config = dict(
    num_hidden_layers=19,
    hidden_size=448,
    num_attention_heads=7,
    num_key_value_heads=7,
    head_dim=32,
    intermediate_size=1792,
    vocab_size=32000,
    hidden_act='gelu',
    norm='layernorm',
    norm_place='pre',
    norm_eps=1e-05,
    positions='rope',
    rope_theta=12000.0,
    rope_fraction=0.25,
    qk_norm=True,
    attn_scale=0.284,
    bias='all',
    tie_word_embeddings=False,
    parallel_block=True,
    init='uniform',
    init_std_qkv=0.0155,
    init_std_o=0.0,
    init_std_up=0.0155,
    init_std_down=0.0,
    optimizer='muon_variant',
    learning_rate=0.0082,
    lr_mult_down=1.5,
    beta1=0.93,
    lr_head=0.00545,
    warmup_steps=62,
    schedule='wsd',
    decay_fraction=0.333,
    decay_shape='linear',
    final_lr_fraction=0.02,
    batch_tokens=65536,
    max_seq_len=1024,
    doc_mask=True,
    train_tokens=446900000,
    max_steps=6820,
    dataset='wikipedia_en',
)
MLP neurons of a small language model. Each row is named by its layer, matrix (up: input weights) and neuron, and shows model dimensions 80-207. Each number is 500 + 40 x the weight over its row's rms, rounded and kept within 0 to 999. Numbers have three digits each.
After each neuron's rows, "fires in" lists the words (lower case) most often at its 100 highest values on Wikipedia text that the model never trained on; "fires on" lists the tokens most often at its 100 highest values on Wikipedia text that the model never trained on.

L5.up778:506527494477476506446445443487495503569523510494492537442556471491507444483462549553441504516514466506501544512519472431501566528498476505506520538548517471490551529501545494469477537491474554534478538465472550584488534567509483539539501585560486485537499494458509451596443488509405504486528465464508493476518492559505516396551511501584407555491470520610462534498528505466564467480548
fires in: "to", "than", "into", "from", "with", "between"
fires on: " to", " than", " into", " from", " with", " between"

L7.up1256:509467546469441544544559455515442449431391522483509428493624535559457471543504609455473576515529476460442547561524496500425452435415524493482508472467539565524510485546559538477494526524506595527460482475462550552413505506449442493458468523570459599474578467540475500416499561442528549540456518471556554488536470486483441542535457513526518463518471453558462453468509493471572509547493
fires in: "for", "home", "homey"
fires on: " for", " Home", " home"

L5.up770:558536482549493542520462493486517467511448496531393487450522506497591521454492527516538494550470521507506541502465543533516508422548514482387541507477544491515534463488504435546482484521503604523544468452510475510493552505536540466458515514536486433491486490494598422505486528557499539507522543525547552478508511549506470564585535550543546489501499481439427581498502495495559527447449
fires in: "home", "name", "homey", "native", "founder", "form"
fires on: " Home", " name", " home", "Home", " native"

L5.up1741:544553495507462504491581556516516502512576452575543451525476442541462511448542509480530538489498503443503548486545469594553505499432459482407433451487469547485460493520513500499560450506521483551512638547477553487538503477572529507486503518450494567497575466467459517561490507426472488528444567591430487499525496443528528474493498454588454492553491478515519465495497532527501492470495
fires in: "to", "of", "at", "place"
fires on: " to", " of", " at", " place"

L5.up273:499490433510471472505478492459517478501474522518501522606490535567510477467479450410453501522453541590481493551476531571496502554476504451465484467529448599481486530527524536510440506448447517588526552566501539477536477496562543478554477523505441435479397507529535437548505526549487496469506450474479543450577579478533541460461501513482529467509466474494475481520404525511511498524538
fires in: "until", "since", "born", "by"
fires on: " until", "born", " since", " By", " Since", "By"

L7.up1223:515553457491472500535506533538559525549549484490455519534535457473510499451538507577509511438399504495425520527491517516483496443515512488445440564432476421583542443532487523510528555542418523561492496454512465486542511556554464478507476494557502478499505502472467555511453467484496505448481534479573521508514537548551557496515451408477452435514524402492462527550480562436450519461513
fires in: "was", "is", "they", "it"
fires on: " was", " is", " they", " it"

L7.up1642:473472560542476492460543561496503584440522472475496509525588504515541521459479507505541500464469531530501481512444501506453548511445499419510450496501458432510504494529452524543548487531500511509536523505422519487469465505435512470542525517424431538524477548530564477489469478492526448577505450518427490518510460447493517524562469507471497416546498490424490509513600567486605506512530
fires in: "the", "others", "other", "more", "not"
fires on: " the", " others", " other", " more", " not"

L5.up677:396524533426449502458521548516532508525512445557518532532491530478506494435604605542552478434502578454449486535549547543533513470553518493489495459464440508413494441507521549523609417495527429545485542422447524573555497467425527498479477465551518551525416441461496523524418527485548528489443533471523570491525514440483503481497471542502500580477554401523500506461518458490520474453557
fires in: "of", "decided", "left", "but", "however", "capital"
fires on: " of", " decided", " left", " but", " Capital", " However"

L7.up915:503503499513432466506416425506491454435428418454503497513508523459521494499523484484521498519464441480524509517511502496510516413463501533492486465528516574482489447548477480501486449460513428542472529561514560530443522465593567473477543475518580505517506526483529514480535485537476587464524491474558577456471471534505533541447499430567452521487468512524483462556482519429571488459536
fires in: "would", "is", "was", "could", "can", "were"
fires on: " would", " is", " was", " could", " were"

L5.up376:569508449505443480561532567544455454494505498472531539572479468433478543471537489490528461500533496431451432492488531506493575552558472428574501444471532529441487484492516432510455528514522463539501469487527492535537596446475480466479544464521586524488471512472504518563466493486519513503509449498513589495539473413519525475509486561486549463483462458508437509509511515508437484443555
fires in: "of", "in", "but", "facing", "block"
fires on: " of", " in", " but", " facing", " block"

L5.up1703:448454451450497520500517512487566472463526456491454509517554555485501548556528529461496488488490486570543534535521499504575471474486478523489483562566518537489538431563511463493536482472537446480479553451470554474502478491467501495479535540465394537506468558456431503515490478494559488521511526569422547493479515543459480514459490493457517562495462509411514458501464551545589429458507
fires in: "as", "became", "become"
fires on: " as", " became", " become"

L7.up200:468599489516546535496553513467461533496510441528512547449446528498546499500546514510494492503537573499448570564534556482498494501522547440534467450463532435518490524559506442539481509510494497542517568446430464476597506463560360459542561498549521565467485531538539461549473462488494524467430463551495531554569494447510434544523528460425545542465415456486495581461473544513539514511533
fires in: "state", "cev", "because", "their", "its", "c"
fires on: " state", " C", " CE", " because", " their", " its"

L7.up169:558485476517486495590469458524537445458455448546522528533489560486470544437481477504560527595596496540488468477519418578517491527524485481533441531469509531429472491504530512509495468510547497475466574473469391508534540535491526543444505488477453463554578503458396550461531523461540472529464479513497502459469583529513517582530520475496525540482458453471494503481542490470485553445496
fires in: "by", "with", "in", "to", "first", "rear"
fires on: " by", " with", " in", " to", " first", "ar"

L7.up1384:484497532546578429503548470521458512470500499551431474505537462495459518503496502475516456496472512555515541500565508468557491480539482529454510534541491535505487506440500495540559464482494493528470507549480513530506534514545438471560513468516527538534535520429550479435553550465545429558479517604490504627483519452524503509472504495490506453572529545430575468524505509484559498514443
fires in: "of", "with", "was", "is", "about"
fires on: " of", " with", " was", " is", "h", " about"

L5.up1073:428515470501541542455457550488533475510515518516462492478490476480492479489526545502470502419545499498489513469535530444490548441476433524518468499537462457516529456453510541527502610509488464466414567474507504517574468496462475565502580527563436458488533451525476458522457504460463459495496500522533493494523509524470570391501499505550463423485477500553531474485482533519561491533513
fires in: "to", "as", "with", "into", "after", "from"
fires on: " to", " as", " with", " into", " after", "e"

L5.up477:481521481548486450502452487431441482513507489549482522485510508395507427549451506527496487518505476503520504507505522514480503466507543507420470491520502422496479570479530548509511497469549452484476458542422507486498468483496460570557533504492526530482494486544399494520526553514461469493523542511518512509535442473511482446469464502491370477453439530468494515470516491500467462537415
fires in: "to", "with", "from", "up", "until", "that"
fires on: " to", " with", " from", " up", " until", " that"

L5.up1375:462520557512522470532474536521489511541480502463474539511542539500476459407418540502508510457443574418493479515443506566442457465584507494438391523517476479455492456498489512495500568491541474483491431515590440448494441523474512524434468485453473551479467512524509360533435497447503477525570538505525525466508551460514437448497547519527456483504524572442543453514563432583552493498436
fires in: "about", "between", "for", "on", "of", "against"
fires on: " about", " between", " for", " on", " of", " against"

L5.up1521:496521470434522466491458524461534397460458450507521498471503487481434472487488523552542509472547513526487512549505437517520460506515452547504523548556519502520569486500542474430566565507525556471497546504492455482527556506558489468520580506550455551530574455497494533515543511486495546468596513534463558469485449465533486435413544457490549492480541482523486514547522496454484445436516
fires in: "of", "total", "high", "highest", "peak"
fires on: " of", " Total", " total", " highest", " Peak", " high"

L5.up1049:417460534564496501515407442540512564488522510505570535463521470465488413521549493561500457502556559468538484528569451465467513520493506529555500506528508535536546465467579560440500529490516510492515461473518439441476494598483530521541460493560432530463536480494514498466430468453483458467545521551570515605505553522490540528552542574558488485528465421523534474513487483572490479526471
fires in: "to", "from", "with", "part", "in"
fires on: " to", " from", " with", " part", " in"

L5.up587:481463529521508536530415500470469499527456488509503483481474525546536528544468535525454503522498587546488479480504473528499547493509455508502522566492502460490480475503480537493496575511467459508502484521526544460499493497505510436458495488465577456530545477538549478491459431545532588469520462567434465517547471535538499502488533506517517492513500497509492572530499513447469506430516
fires in: "to", "can", "could"
fires on: " can", " could", " to", "to", " Or", " Can"

L5.up696:407474525517465547456516472465489560497470501475541524546501555512487461470468491553555516386493535544452490509501474484434448463536459509476477474532506483511402529584497487499562467539496502487547486502504541532503486532539497500496424503506467424479567470466438486512504435418448471495528462513536477459515548428503437606458492489467429498442533457520466482529471469528510510428426
fires in: "film", "microbiologist", "television", "radio", "tv", "atomic"
fires on: " film", " micro", " Radio", " TV", " television", " atomic"

L5.up19:546546566546434504463429478533474498468493514489453489461521457570553511521510442457554517542511480468487547495551501461418417548589491544513532525500510537476523626466514467512421475482512426537490508507423542513619509483502489490537559453455500584545536521519481513489491555523568492488516524518482433514535532561511582418463495448532477446504509504453561465468536524430481547443471
fires in: "of", "national", "league", "world", "international"
fires on: " of", " League", " World", " National", " either", "\n"

L5.up111:502496425471425540510533447463481504512495526550462477493493519442473497503477484459487498504495504515501462459525501471513476490594506499511495523520394524477517486411532540490491514488461425448438476522562493508477488535536573519486564558420549489506532450447530467468498484452564566476540573455521496434518587464500482463437429528569519498462508497554511527561459575476509510416521
fires in: "has", "can", "was", "of", "will", "is"
fires on: " can", " has", " was", " of", " will", " is"

L5.up206:454499501481480533481496439523490508480547496427533509528510547490497471504507445482535504494500535551555529538565502533499494577562531496508574437514477530517462531534506446530539475478466507566600419539460486447482487490524536463567497468446415554515522489430542510524509546554511513588493528501477499456525500483508532477447453524499540490545481493491523557579472496480500545468445
fires in: "by", "but", "apps", "gf", "source"
fires on: " by", " but", " Apps", " GF", " Time", " %"

L7.up355:508456521567488489467476503463469438505524517473426524507518458601470521520512527415502469529437444523521520458476482453467487476519529456489513476479568509496488529445510409551495483471517517499529440499460531453509459439548502511476551518456542550475404480473503548487487442540570525485472524491470476520494587457500510483532497411494544503447536434450459520514516499497470510469470
fires in: "the", "of"
fires on: " the", " of"

L15.up502:480531459507463531526528487486439544418462457480510483516485484544529491504448532481570542469512550506534503524543461497515540496496500507445500495535534579496489402440487514517407517487447468475454503548507501498509518478486445582524541463539463478505505552393520476496471445600501510591434406503486426539491493457482429506499471438417469500451519428507496548482493538522491506455496
fires in: "of", "on", "re"
fires on: " of", " re", " on"

L15.up1577:521513444494512504529529564443498490494463520488532499549592478497476568495478496459521493467496443530419483547493526496430532413475479447480519435559483523493512494479545414472578491514551484512459478478570483467565562530540451509440489507504497505548464527553496577518478535513541487522530488556531562494438561440497440563450504476496540522408492509549493544511529495495391552573522
fires in: "is", "was", "been"
fires on: " is", " was", " been"

L7.up569:488481435539446500528514571444525521454485498563465482491553442450507482516494473446505495462463508503502490408516533470501450524439476556549526472558515513544484462481449530532518509509478478530479527472445440519501522486601466468471478465482481465435473433440470502496575496577465499490534485505417579520480544504508523562504481482545501496530491522505511485521530552534473503529532
fires in: "which", "that", "long", "who", "part", "longer"
fires on: " which", " that", " long", " who", " part", " longer"

L5.up563:490500556469527424542491468451458488492423505612550560496522524473457506454490485530487447537537568436506488430475474441481525460516469497491515452525500457479494448518551553489489536554532479508484555468526503511494475508498503540506476516512536479555569523464457460501470521413508518490562519535498566524495582481470523556547488503514438523514596507522453581460484524549580480505486
fires in: "to", "of", "on", "from", "time"
fires on: " to", " of", " on", " from", "am", " time"

L5.up1435:498423472622473531479464478492523549474488535471505520529552467454467423521512416513495538513530518557577477563531493460510435443442468515459512506535486460442473506510506440489463456532496442450461535505491493466463515529457475481564484478482462516449503487440437479490534459517493462516489478501484429544484526489544478482479525497532541533538541463495551514516517479514458466467521
fires in: "of", "oglu"
fires on: " of", "rov", "re", "glu"

L7.up954:457557520430509496455582481504479483443484493464530503540608491461499567559443588515530480483509512428484499517526525574527476532494452490398524471527478516406504440540536493525576507568478519490463513575521505467517453475465482520549546512442523439520501557533471479510484503508534492532514495535528512454544486519534457510552488458508487561513538524481546500531487557576526504473583
fires in: "to", "of", "s", "intended", "from"
fires on: " to", " of", "s", " intended", " from"

L5.up1150:526533468471460547558482468550523447526480502500547522507445487548506565499514433533484522450469484464587469486481450506550556430361522451457482519501509582534503431462567500508525554526484497521461498536494528506514473475530501542510547459514479534447454578472451572526471503504559571518398467557476490448558461418469476588491450420487492503413463507484467525515572568502504531550560
fires in: "on", "under", "to", "use"
fires on: " on", " under", " to", " use"

L5.up734:552494481511501540477467516520456530505521470513515522541576521546491463511489462493480495566514494521508463498508412488542424562484469502504499532528428504463517506555515514500492519432396534541528519531465507577480511513560519598449502518480523581495436578486445449522443556519426487538523465525484529524540450536473511457541556564446519462523465527556577456539512500510487532541472
fires in: "since", "until", "time", "when", "by"
fires on: " until", " since", " Since", " time", " by"

L5.up1367:499483426504552475556503503454462444444460468527507525534490504496507493448501487498526485534395448494548539487429518495491534461431470491449555523521454472449530512500566548475527514463520510515525446547523517546520541517468529547472526535445523463484595481524485490488502535475486498484512545523378518517536464497479547461527431515514509466459561547507559539486546503524479561538445
fires in: "to", "and"
fires on: " to", " and", "ed", "ing", "t"

L5.up330:388487514482468477528453518512522497489510561491489454466508504531479445501505543561593478524474564504495556569527483565462444514534556500527580491430437482456537511478538496574541558480566549484489489572453531478491549513518434473509502536497568514570499542473477477485427531503485510524476510497488517477505472517507528527479470437445550487533530506493457526491532558443534479508535
fires in: "is", "was"
fires on: " is", " was"

L7.up1279:495475516535455489491568468532525481499474504536418431507431434558476458465506539436511450482503489456578497507563440472456493479510426534551530513477562508504507568514487522473464499464430556491555550487506457480468536518495468437512548519468471454479476520494518558486544517501529486502514481531463424453532517546431530486579496457498523413478467501486485485489538462452520491558520
fires in: "of", "first", "just", "with", "every", "second"
fires on: " of", " first", "th", " just", " with"

L7.up142:499459511526485575550484527460512453543457597502505463579592539557476501483494527477524473491492505556531522467471526461537536592474493577497500475417515494502500544498465466552526462494526508598539510490479410506425521480506455515496544464497488569468502525451537514478535573531552563476478507494400459491448474486486474497487518475489503516477511530488529452512549500543488479455515
fires in: "by", "on", "of", "through", "pen"
fires on: " by", " of", " on", " through", "pen"

L7.up1162:470511497500548533475470524494481508520469523529488465485441458389477541560512509488484504523556529479551457530477526532494451522511483441516527522546479532486456521574451538421521543550479525490463520486499509512621496510495491474452545473540542473467501565463491454544537515485540565474533445468458524489447576420559525596460455469477535501491532422501561509500471521499509480506512
fires in: "it", "that", "which"
fires on: " it", " It", " that", " which", "It", " That"

L5.up1609:512490449561475629485479434553459527533470524513474448554515473533464474500537415540528486497512470504507450397552488458545458534453419528512549524464535508513469474547416527569518531479437467502428513416494530568480448443494502513468575414490487510467478458435562452518499528514429477551450459517494481522478519513435512586458536447480500483482426517530532533482483507555440458490528
fires in: "of", "with", "half", "single"
fires on: " of", " with", " Half", " single"

L5.up626:456562467507521500523497583473506480543467486494535416527552528559434540515402494476554501558453430468467470565482540519475531510508510505546524479453456503469514517461501498510508486552499486513467532512393514542468559516534472516548501488481520512489564507525541585517566485546544510482583496513464512523490467540493435450434505523529537525497568536506515450524509560501511432521493
fires in: "of", "to"
fires on: " of", " to"

L15.up1396:483579420499549473607532561466472504497487536512531554453430458557513440450530508545434503481514490447516453485537550550495492498505528482483419425550512592529482522447502486526492512496477471518533455491480528482498499570526428474506491458537492475498451501466475492501509526499525473522489456532495543578505501485527497510530485455501519528419485450487506448579497515582492478545516
fires in: "an"
fires on: " an"

L5.up1669:477514504482445612499489526525503543559451478546484443481481490518518526498501500450535457559514554529456521521505486528472519476435554476499485522488479460408476507532490555488464486498542537494548465465414474502472523506476527492561523540422542542549420534457486562537495541586490532558495632503547529504563504518471475447536508521451511485512508481470538478489428555482540523490475
fires in: "of", "following", "ofakim"
fires on: " of", " following"

L15.up1267:459421549549494461528520535421542417491419445470551539528499485481459511558450442471460467492506455581557456438464461607527572417497523499529507586562532529523468492517515508517483440533563540456517478507494491464511555468530453534495507474538426471504472444509468457444548556490571544530462485485434442477464453409493411437509453471472548497464548466447493504532435481500499491459516
fires in: "on", "6", "4", "7", "a"
fires on: " on", " 6", "On", " a"

L7.up1318:522511533558528476510448474453518510473479512523508534527445571498418474511555559511540497502536577515483476477449494518448537430521423475496474519477463484495496450513555539500506504518546502552537505513537448484397516468501474429436493497480474507530569504468525472518468435409433556549529483445537508454500583556490519469462514580555433456437554530503499533523577507514518521496490
fires in: "of", "about", "on", "de"
fires on: " of", " about", " de"

L7.up405:527524499478521471481494553481416508505463447478520496546530568426562443375532483484508484528522560507542518468526493498512511477425455589512569498456526461483547493485542477506524464516478511497550487534434387521463522585502517550494490500511463544495491457510492485447486494486451474436521471535496473493540520469512491530465584449489548515484525469464506514531451503507478479476494
fires in: "in", "by", "from", "years", "as", "1st"
fires on: " in", " by", " from", " years", "st", " as"

L5.up1011:525477527526482469477513464429593447598537503589573543453531530559493461551435565430546477552478485450570554529485410488481442455518541494486478556473545472488518539491458573488500472524517599490512480436474512516489475527488536516493496495529448550513537428475590538544569508485525466522506482518478522494466481508518455497501544525439460459463552584486453481474473501592585470533467
fires in: "place", "present", "to", "from", "on", "preceded"
fires on: " place", " present", " to", " from", " on", " Preced"

L5.up1635:378458426493488544488532517409488552425511490492515543523507488454471524510512435479446516469549484528437509527566472519521452487499485476448456502478507462446475513500501493522431529505522463484491528465490535514503474480487450437464522556405487462442448525458592593536492553541474550521506528501543534519454473436500521475552528407482486441538435502441483538435465564478491487570493
fires in: "most", "record", "total", "candidate", "election", "synonyms"
fires on: " most", " Ber", " record", " Candidate", "wi", " Record"

L7.up294:521469458452424511498555451508516489486488407470454554519548495538426586420543453484530513533543445522499430518500441533532493489486466581493491574477470546555503435480556581417460532550511441514538481512465452472508553471507507468501459543529512562506502522526485489444468531555431456523462456426468530468465543540465496455466489520459561510495456528436579454461498524475502580506549
fires in: "well", "over", "hard", "part", "as"
fires on: " well", " over", " Hard", " part", " as"

L5.up1167:507422540534474515528480453504550529518542510421484456493493475520475530531548537455483480525447475419600490499495512441485489557467491563539449499486483549541458480486525544454495563520530436498429537455511469475534492499496532552499508500510433447477590534442504495488450485500508534357537402452450534467552521533500456484522401452459474480442534503467442562500514512492503556558520
fires in: "20", "25", "21", "30", "22", "27"
fires on: "th", " 20", " 25", " 21;", " 30"

L7.up1739:528513482396457455517492504436515521493549539511576463521475530486437510476467505494461487543463509499480492435482507458493490461496447453492494489458545513435552575466528481497457525443457472579470459503572539506544500543535462525367515533499483458486479477444441540524535576458436514504511505421542540429501491462504537468468491451528459456528425475460443509451472560517524494510531
fires in: "he", "pen", "mao"
fires on: " He", "pen", " Mao", " he", " E", "E"

L7.up960:515413438472483435529558548537480527498504522488496436503425424505512506526470440491518481543463525504480539479521428492449565548563488561517505509419549495422416522501512499495472504512502461509515514545480520487595527444451553505499526413420573541538437520492485523588505504466529536519453488503364508525506504584529517547563513424547544494448489466474424539494486547468490519538489
fires in: "of", "in", "during", "throughout", "through"
fires on: " of", " in", "During", " During", " through", " throughout"

L5.up1644:516502503542544489497443521510558481484471479545460522529530549518518495528516491467483481540508515464540474461498477465516438445478533481493535540411460521385500537535473515604474459543439543534486553548470558512487486489479441439536486482554522520530482556498451475526479447503521541478528505513509511513521468574478471469509532456512490508449485522431445542558542509536475491507477
fires in: "united", "such", "signed", "competed", "return", "contract"
fires on: " United", " such", " signed", " competed", " return", " contract"

L5.up418:513529431526505503436517440506469563524431451502501537489519497482500539531467499546501475573583504550487540609414568511567533483491567479493504549453505550541540487498517489497478506476451563546491529474515512508455542536482540434483554564514466514518533490550521504469416488494509569529511499518501522484488484517455476510553508486480509410528545466517449522456503522470508510487547
fires in: "district", "round", "division", "section"
fires on: " round", " District", " Division", " district", " section", "District"

L7.up1472:453502493590481491524465463457567472493555477520509504521542490421476520492427528521542502469505478499541500565465552454524470529451592513490506523597488448474465516404520496467549502476560575436526498506485471469504458537465493430512514479531528528551486437464547448489511535503462489466505523499531584499449459508438476575473440479478467480458502528572565464498487481561500480527482
fires in: "to", "with"
fires on: " to", " with"

L15.up1428:497500479427476481554395478514536455504454474482500502466436463559488594526532511510552461569458547521461474450511496493489485512489465493451436492535556556519462485506458589557483503416449547510501545453550564509480485488478502492506581475493455589418465473508473465518507598465527503560544472499406558487489471477498483566539508429462540485553540442474508514538516546472572464518439
fires in: "at", "in", "to", "reached", "near", "on"
fires on: " at", " in", " to", " reached", " near", " on"

L5.up643:508462508513481559473513563471399514539553470471505477560491521520530523539509555524515476551413564502563478547467537557508525503511402486466489490556518536574477558502491480526476583388486472534494546517490520465533533505562528520457389487545629557568436459535468413517445500487505585516561450528513526543412477497485462460495528502502497434472504560460517541517547497459500522552525
fires in: "would", "can", "could", "should"
fires on: " would", " can", " could", " should", "ub"

L7.up1096:389521458549486522451482481508623592483480431535524480584521505548452555483469480531453494483583547575497444470522488554493538502513494516475474474444498531545448500483594534586465531520473488437505520467561520496522508593486485455447487561516444478505480473444480519451540503522455539518387502544539520478460496504501469492523491430522555514518480497491522606505513527450473496570560
fires in: "years", "year", "days", "minutes", "months", "pen"
fires on: " years", " days", " minutes", " months", "year", "pen"

L7.up184:519538540528461520516396492515537539555423419491484506458469544549465470489504485485474467518471568442479498520424459533479503500516504508506453503566480459451568439455501529500469517450499467550475550536546427526547609519542503449541488540454480466472547482474537487514550487493568490555545537501465540506508516456570493507426556552449508542466489543473456448439488545489484515451493
fires in: "of", "in", "for", "world"
fires on: " of", " in", " World", " for"

L7.up974:542530503495425510574494511459545546537534551447495518447529563407498494417437515474469507467526437490441526488493595536461511485472549460518551537454510491518451558424526517529462497523466436538574441524488517457519527582495480442449459520467528550498494398443468520610466465484532583512472493435512490532475522522563448493491468530456457526437454559471488446546453514418457504502457
fires in: "this", "an", "a", "any", "incumbent", "every"
fires on: " this", " This", " an", " a", " any", "Incumbent"

L7.up356:461519545503466431532500560521519485456453493477503483540541540508490468498479550519542536508499604459507451506530474558524528487457500475542423496493486540525488567515546512495476528462491536432491508500425448498526545462437503526428452439522534505514481389419565507410539526419541499472446532490498547498503520480471451524547536444540482520470471435458482484466504554431467495490577
fires in: "on", "to", "in"
fires on: " on", "On", " to", " in", " On"

L7.up801:520430487561485514450498475546454489489506556466503550524535547624465534429487495471553518489509451495553496502570466544439493439558530449500522590484545537537495600519491571563492596495467571509508505602540490443589511535542495408478553470489513450510495512438527477524433513473486484444520501602498573516553537521539511551529448521494447468569470460557588551498502533475531558524496
fires in: "first", "on", "with", "when", "before"
fires on: " first", " on", " with", " when", " before"

L15.up387:433458478519533576513446526501477470502479551510493504538485484582472494487468514578564506534508457502485493482517477526450506506511499470503561521503493496556465486394537535468469556488519516529498501489523444487501514566431353473516521582495483524460527533533518557517536581560492492554467476493441558489500431484488472479494509469501507527523512521431515428534452473500453424479499
fires in: "of", "on", "his", "s"
fires on: " of", "s", " on", " his"

L7.up1651:496467482504480521539403546445582453506525520509538490516483420606472470552467511428509519496516451480495476500535469567479450499430487497467576479439544476481524564509518514542529497435507492539526393540504530458480571430536439524493506478473429540460600577510550465493485525472540426429463518515505419487499475465521479449491480538495515557498528534549434543531521521531515492474536
fires in: "of", "which", "great", "market", "board"
fires on: " of", " which", " Great", " market", " board"

L15.up1203:458449423509488487547561538554553490415465505496445515556508495511500516533478534474518530486498519467539438496433523495467527489498500396537515523407489510532506459542520495512498519518467507526526427505514449505519487493428387549444553543536512482530454516559551443502525553469550526579528523512467513524558451538497462517439547487598519519548519526518635426522517503536498416507520
fires in: "s", "his", "to", "can", "her", "an"
fires on: "s", " his", " to", " can", " an"